config.toml
rope_fraction = 0.75
init_std_qkv = 0.0201
init_std_o = 0.0
beta1 = 0.95
MLP neurons of a small language model. Each row is named by its layer, matrix (gate and up: input weights) and neuron, and shows model dimensions 32-127. Each number is 128 + 24 x the weight over its row's rms, rounded and kept within 0 to 255. Numbers have three digits each. A neuron's up and down rows have the sign that makes its largest values positive.
Before each neuron's rows, "fires on" lists the tokens most often at its 100 highest values on Wikipedia text that the model never trained on.

fires on: "ig", " its", "m", "ad", "cast", " station"
L3.gate212:162117130184130162111144159082117135090109134105081164123114117126128153096087105103095122116106096123137176134086124134094146109153119137112112113133152131181119098122104109119107130090110123130147137138187116150146157179109144115164147079169136106165089147094133154158151130111136113123
L3.up212:135144122169145131116106121122144127117127139132151155136125104067124121126136183120147149104145138086098091115104112135108117120167100162158161105090119138144121114152134133100115158114141135156099124165143139131142107125129123094117086071091125150155104148127086135159104125120102111075

fires on: "us", "o", "gi", "ff", "en", "ot"
L3.gate48:105113117142126101113136125135140117159147130103114112126105144117146103135141120194110112146108146142111090123156168137107107101142114105113116133106171180160126157134131109109162132119110132111112097091167130121140163142059132105146118086089107127063135122107121098128158123135162148095
L3.up48:123133109131118108126159124108073153101131148111143138106121119131098186166118140125125080133131154143119074144122133120131161074097128128152128102134137149155141136116098144105177138114108124123128162123131122169121134113098102098170122101082108113099101135159159136085117110140131152091

fires on: " sub", "mit", "ub", "ject"
L2.gate200:119087110129142156090149139126159122111167159113128108134101101117143135113136109141130140114133111127123166159148126163117134136123094096129157132087105055102126127135140148138129179119145096169166123135131139123107165118134129136131128133142135090104130132118110116125130095105102155073
L2.up200:111131143150150131162128096130161088163111141124156107141125132114135109101120121120155136110147172126129115149118112131133115142158131103111129113153129114128160126153132154129135124123140171088105187091141172139152132111187087103116112098135160122197127100133085144100183121133120125099

fires on: " |", ";"
L3.gate68:093118111123113121117113140111131145122076121116137083128136127146144146109114136106105150099132133136111130119150129089115138096130139134112124168149131123094124155114097124118151128097104138153155137156128179146139120117105118179179149164097086135153138153143155148148148111093079128186
L3.up68:086164102118086105144115124101154115097099128103119115164162145128156117144168125115088164089132204146112135127117136134105134154150158134139138138134157163140136146146120120119172114140108112151113135168110134154117137089126106157164088135101139142122143158156151164146134147109092122163

fires on: ",", " –", " +", "ive"
L2.gate15:116170151111092111192156072140132143127091120137112142150121124097121145127103099131094132141150151103155142171151167170131152171092092131129116165135152133148110154153128122088089112115108099136151127110128122090127112124162155170074136139146122105115188164166143130125129162143123141143
L2.up15:127163099080112109140125109101123118136087120118150172127165107129137110137107142117149173141130131143112130107166131167137136137146115144146142123130126125135146134137124125124102090143154144115116149144124137140190107112120122105153100132161119110092195150128124125131165182141108133118

fires on: " P"
L3.gate213:145122153164162136111131117155121108113117107140127126079127131114137133122131143133139108139139172102166126145133104147107142129161125114155141120159093137163094104095162139091164132111112116129116130127116138129133098108137134104134150147145101125106146106133132099123114136187109124084
L3.up213:132140120123091107116137122145111162087144090130115107157103111130110124128132134140129143130131122126125145138163129121135138122122177142149153131120123147145133140127116096127188131136083169153182100107111115168144119084141078110153099149117153103100156097174149141108103082161126088134

fires on: " Hu", " per", "ha", "ine", "ji", "im"
L2.gate69:085121122106115077113148115153105160156137139114091117172125088125153082122164099158123134163157135143148126153123130150136128113145109112181130078152178160138147109128109109135138130138150130160119128131150128147070107092138104096105107149153149107120140117143112116143131126156173132144
L2.up69:082151152147141140129150118141100096099125113111106139132156098099105143138164117133129113174123087123124112161123098109133171157153112126187174112158151157175151096177118146174127117117122117163151182130140112170101128112116106115102080109137105127125104127136156135123124149121144132123

fires on: " +", "min", "point", "iv", "equ", "Q"
L3.gate310:145117160111141093119134108042153125131137119106151140097134083146126115132152148124121100131139082124155123135150154145123115118131129139147104111127144136156112146082104139118128115137083115150163127130133137146148174115157160113131105159104097133152146092096081139126133157082141088126
L3.up310:090177143156138135129172105117122104135112114102158142106114127131123142133158141101094171153145146117130081161153126183123111169152088145117150087126138136182114112096132150133099144117141059127142083157102146144143149114120111129123139139135114101125151147127106111141102138137140128140

fires on: "iv", "min", "Q", "pp", " Y", "N"
L4.gate145:144136145130126079117119116087136113182096132104145116100099121118138144111137140157143112105140113150126125141128155144111114122122144128160114155108104154156137148176103153120126138135089081182143139155158115131113151116079154133145133143140098148151120113168166130119143126127100148105
L4.up145:129132141146126106091086114053140126109123081092167133125112121098173145105125132169127132121118129097108123146111129137080147132155111142134138140123148099175091115092129122104120145122112151145144114124122134138115139140143144116107111134106111089137143114140103128150105154114128121145

fires on: ",", "ur", "f"
L4.gate317:141107134099123170157144079116081117122115165093104129110094165123114145130122147128120140164114125139104073111117144164130140139069144102127104100206111135121145120098127122120102089135151146117148126127117119114124151146174144143125133116141120173102126143164117116142181182130123143157
L4.up317:127099088105130168155110145150122168137137160110131163116130070124166117160148126106120130095168122117108121145157094137086136133114118128112129124150145180140155188130111138119085108135159102080132176136107137140156123152144123105155151154134106130164149116160113175091094137086132113153

fires on: " sub", "am", "ub", "off", "F", "on"
L6.gate286:126114097137122081099115155119112146139142141139112155109125088125128112095114126158119128180132117080124120151121118132143106112153150115105128128100127109138130144138130144096166111138117101086121159125155131107118141089155118140151139129129131082088164143120134118131121124099139135147
L6.up286:131121113125134158146109165122140119107098159146125100139125127091089111117141125117153175115131138139167148163178130125108148142153145149115094110145148081158128129131122122088106119117145159117096168146149145181113156077136147143131140134129142104150107079083094109140133099104076102109

fires on: ")", ";", "),", ",", ");"
L4.gate245:152125135122091090159127113105108123152103128139113116174120125130079145140117127146135160087117141097153141092147099145126137087144146141154142134134136120138117102117092179119152133085131158124136128138129116117164126088121105151157100132139135132141169156095144151163121135094162169172
L4.up245:147093130132139067177122112109144176137088085143111101152149113111144141134128136155113109117143131086140166090153158130127143103148153162147110117159157122157138122128149156160112139125128140143134111123106153159140090109137121145153100142155109133153123119115151169172136130096168127129

fires on: "ho", "de", "te", "lo", "con", "la"
L2.gate36:118122160169130157129143127160167131104132120132113147149116133129138120082132148087144114102111137147139153118163118103093109168163160121156168135116131120132096100149125131124137151145099144133141144126148111133132151125174117126119137165120127169122121122143142115166132156149147118126
L2.up36:117132111113104124118105131108128127063152150135123129131139171116161120119134091150152078135140102103160117099130128168133153061102140166114141128129170123141130149172094144118142121073120108160163100139113125143134076111129125125130086125127152091152162149102130134151118117096122103079

fires on: "act", "ct", "ult", "est", "ce", " Act"
L6.gate231:146146155154097087153163121161126078133131105146099131191144166113114092155113149151101156128147124136126119105131076152119123111128178159126098102157138135110119150107148113121162087127160132136106082118148127130125138125126174125125126104155101134160140120133119109133121141111138133189
L6.up231:122101158112130134115141077141156114136105139124125134125117124152138114127104111139127158133159128144125142127112174168141151174136088151169156104089135158128180097158120134160155103152136139135113083124126120104061126125129106147106106105125174107135139119077129150107167153085156095135

fires on: "'", "x", "O", "?"
L4.gate15:093070115124140113097108089139096170146146186148155114144118146151118139096128139133151165082178109158136104153130147138149151084153122150091128122081141114126139112161125121137098096110149133107162085104118087112144099156112105096125160097075136088109132159129126086113147135111104133143
L4.up15:101140121157142099120084096145142122095129129137180133189156164135117132102121132136154132095147106108123160134182155162130111078115128141093122132131147121167150145122132143142111107143122064082146103135119068173110115119134117167097142129153089122094121171133128129186092106088135135086

fires on: "."
L2.gate161:141129120134143133135130141104126199120157053127116112106118142122168089149145094107122116151150120144173105142116176124161153146138087139151174108180108110144145124102108166132144095139143082110137098092079104130114105118130143096119123101166109146139065132141091124123110124101122130081
L2.up161:113134141105115146100147108118144130144104119149129108130156109144148158140141131147087102116115107130122116128142159145145149124136104129129103078163164087159085137128111116169043074103116132119085151141117145115139112151167106109119094104105151125118125132198161134105089151087133133133

fires on: "hi", "u", "ha", "wa", "ine"
L6.gate179:096091138077092109134143105133107165120138135080140126125123108128097102112148116135092094148137137084144124098110176094122107146115092146159135135156120132167076143105139111127132124112170129113096131083119149183117173128123092121131111158152155096132114097156109097112128162136112134139
L6.up179:104144142128117154174103142137140170166138141152158171166173123125124103136125117136135120146133085147092152152132118132126142108162105119173155098112117121138145122105135132188106117175128095118125104109162126196112105151120112148163151148148154142119152110163106198169128135138147141141

fires on: "m", "ci", "v", "-", "port", "vi"
L2.gate209:183132134178137115123150110129102106135127132126155133136175151140128155099126110113159104158104113165144120132109139118107150132145105114104128088164125144131119139140135115134083114098079110102153156130113112127150150154144109130101081117123161124081092140152135101141148098134151160131
L2.up209:132093178105138140116100167122168105150164116128142138118118140114094145140149155129139105108104111092125130136148148120140122122135105114072129121148159152094073171110123111107159104149122156152143110124128162105111110123150125149180096158130150129147152116110176085156145148114139093145

fires on: "iv", "ine", "ult", "ru", "lo", "elected"
L2.gate299:124188150109131148128125136111153122123098099092170141117140129117136141144140133140105160141139140166125093109145088142128145122127167181121139153121152155170114217141121124163152109078101181094112136071148176106111160140082101115126122112145086149109159117162153122149134113129138142162
L2.up299:110103104122118128127084107148126112094131158115139082120128124107147097141111119147132150144080157146154148089125113141118159109146086128096134122166150121128120144126139143127093147099160140135166140104110144102122145112138156091097128142156115119112165140080155113134150162121176138156

fires on: "ular", "ate", "or", "al", "ent", "ar"
L6.gate74:156130147128161073085082110107119123111157158107136131093120144117127116122098127079143144143106104134178139145167122128153147174124127113145115120164120090097132094104157162120163127128149166141119155123109060118137143163158116119127126123095121153166130083107122136160152157129098106122
L6.up74:110152140142162130114119116111136116165120145116139106096162118081104151123095106136130146183133103160167145181158077126117122138130112112146074137140136113099159103181103121140128125137164105117105127156095132121182148097117100124133154168131113146123098113093112157151120137074078106151

fires on: "m", "k"
L4.gate163:158141150153161120101149108120148148112145134121170135114123162119113159076112131099110129137121127136120123098111153170126139170126108081123114110120140125200107135112166118138135111096160142149158125147136152148137134145102111123081105127139123126130092111114090122136111072127113170153
L4.up163:162123148167098164119151125085127107154128114138127113103117147100144119129177145083122134136116138115115146160133104135101128133080093082109173103115171090126099102088138179111122123166086109149120131139143120118127107152131131158109126096082105131136121124146123093125126109129117121120

fires on: "F", "Re", "te", "re", "Personal", "ho"
L3.gate277:116129159144157147168131119134139156168124113145191118127138106129169123116167123194137115110132078171114110116109152097108126130141159153125126129141104144129115129113098120116093150130172181146135180118135111150100161102137070135140154126114140158113102173113181094126114154099139150136
L3.up277:143128084155131189153077190120166144092140121152157098162165134118168108122113105145136147093113107133148124109161121141156105113151140098154112159106120135097108135162081151096162079122139155117134134065138070137142157142121135112134112151154127110152172169103127162117125099107109113123

fires on: "ine", "ct", "ction", "bor", "ult", "in"
L3.gate112:108165158153148140116139099134116146118129125167138102153121174170104130150116138146150116113141124134092108056166118175115131125113159150084145155127136126175109141092124134107131066137146112149113117111172141128092146147155115137090086142116110095119106117140130117132144153124171109160
L3.up112:089140112086156137054137088152102134156086169097109141110119120125132089158149129157097182135128113109120166121121150144111125133147114115101111148145129118128147091128108111120100142124122129136119132143132126101107133157165155101107106073149167119130126132163127085132148130150126094107

fires on: "or", "li", "ur", "for", "min"
L6.gate265:131092102079178108175147092071143109130150122100133114154119162048133143119159128131122112172120146118106134125148135152117136116134156113154164121160113152093137138122147166142115063114112106147126142134128139117154117081081133093141133125110177176118139150144117090119139143099100098131
L6.up265:151144126144133124154148082136094143157151123080086145130114117095108126128116131103091140119121114126141122107119102101163157149121108077135148156114166133146113136178127132141151066159166095160155146155139138111149095108139154088145122176138097105117132137133123160142126106159166146152

fires on: "ly", ":", "me", " and", "p", "-"
L4.gate301:118093118137138150141100101107114138100120097119106105130174146104127124130109107065139113116118107110153110133129089137136124160184109131101128145129119108095122111154168126165122083126118130159154155111144132111149132096106128122152150147157103131128136155127094103173143113103144113149
L4.up301:140123101134141146130105138141115111133120132155092115146144170155151141107139117157143148115097068133103131128124127164141113127094143108114147112161130116144113113146164118137090094143098089111170137105130070113161124151130147096135102090134132082163133148154125144128123123118124141086

fires on: "ra", "ro", "d", "tra", "p", "a"
L6.gate209:139131152121087094124064115095137085131115140157114120126104166117170125142104126113133142148097093093110110130161120166121121118104114139152175142169113124145136134170150183111171104101170077144175169159141082130148111093153135128113137143130119126142158154173108113098148153111132143113
L6.up209:150136098095087150107161141138144169118103115122148132139138099119149116139101159086134124098153089130150111110098166142138148085125156119165134160086111124157169146123109120146129108097126115099083165122121132119103174136135122142150145157110126106129121108149125125181143071096129108123

fires on: " Team", "ite", "Career", "on", " team"
L4.gate33:142124175149125115103150134108091138151110096090104159130156148091130143131146120169145106118157108102130140114099136094104140105117087132144108092156102164147143135117127153082143150116131101130090099131111142103100125155118119093123082132100087149135140128176120120162164107130125134155
L4.up33:102127156111099127187134152116105141095156087101164128164157160120145091146125133121126121118111093138155127126161142111141115131109146115131120074124165156148098100138074152122115143109168091114142140120125155136145150128115144107119133136055102129169131141114156103173110113153111154175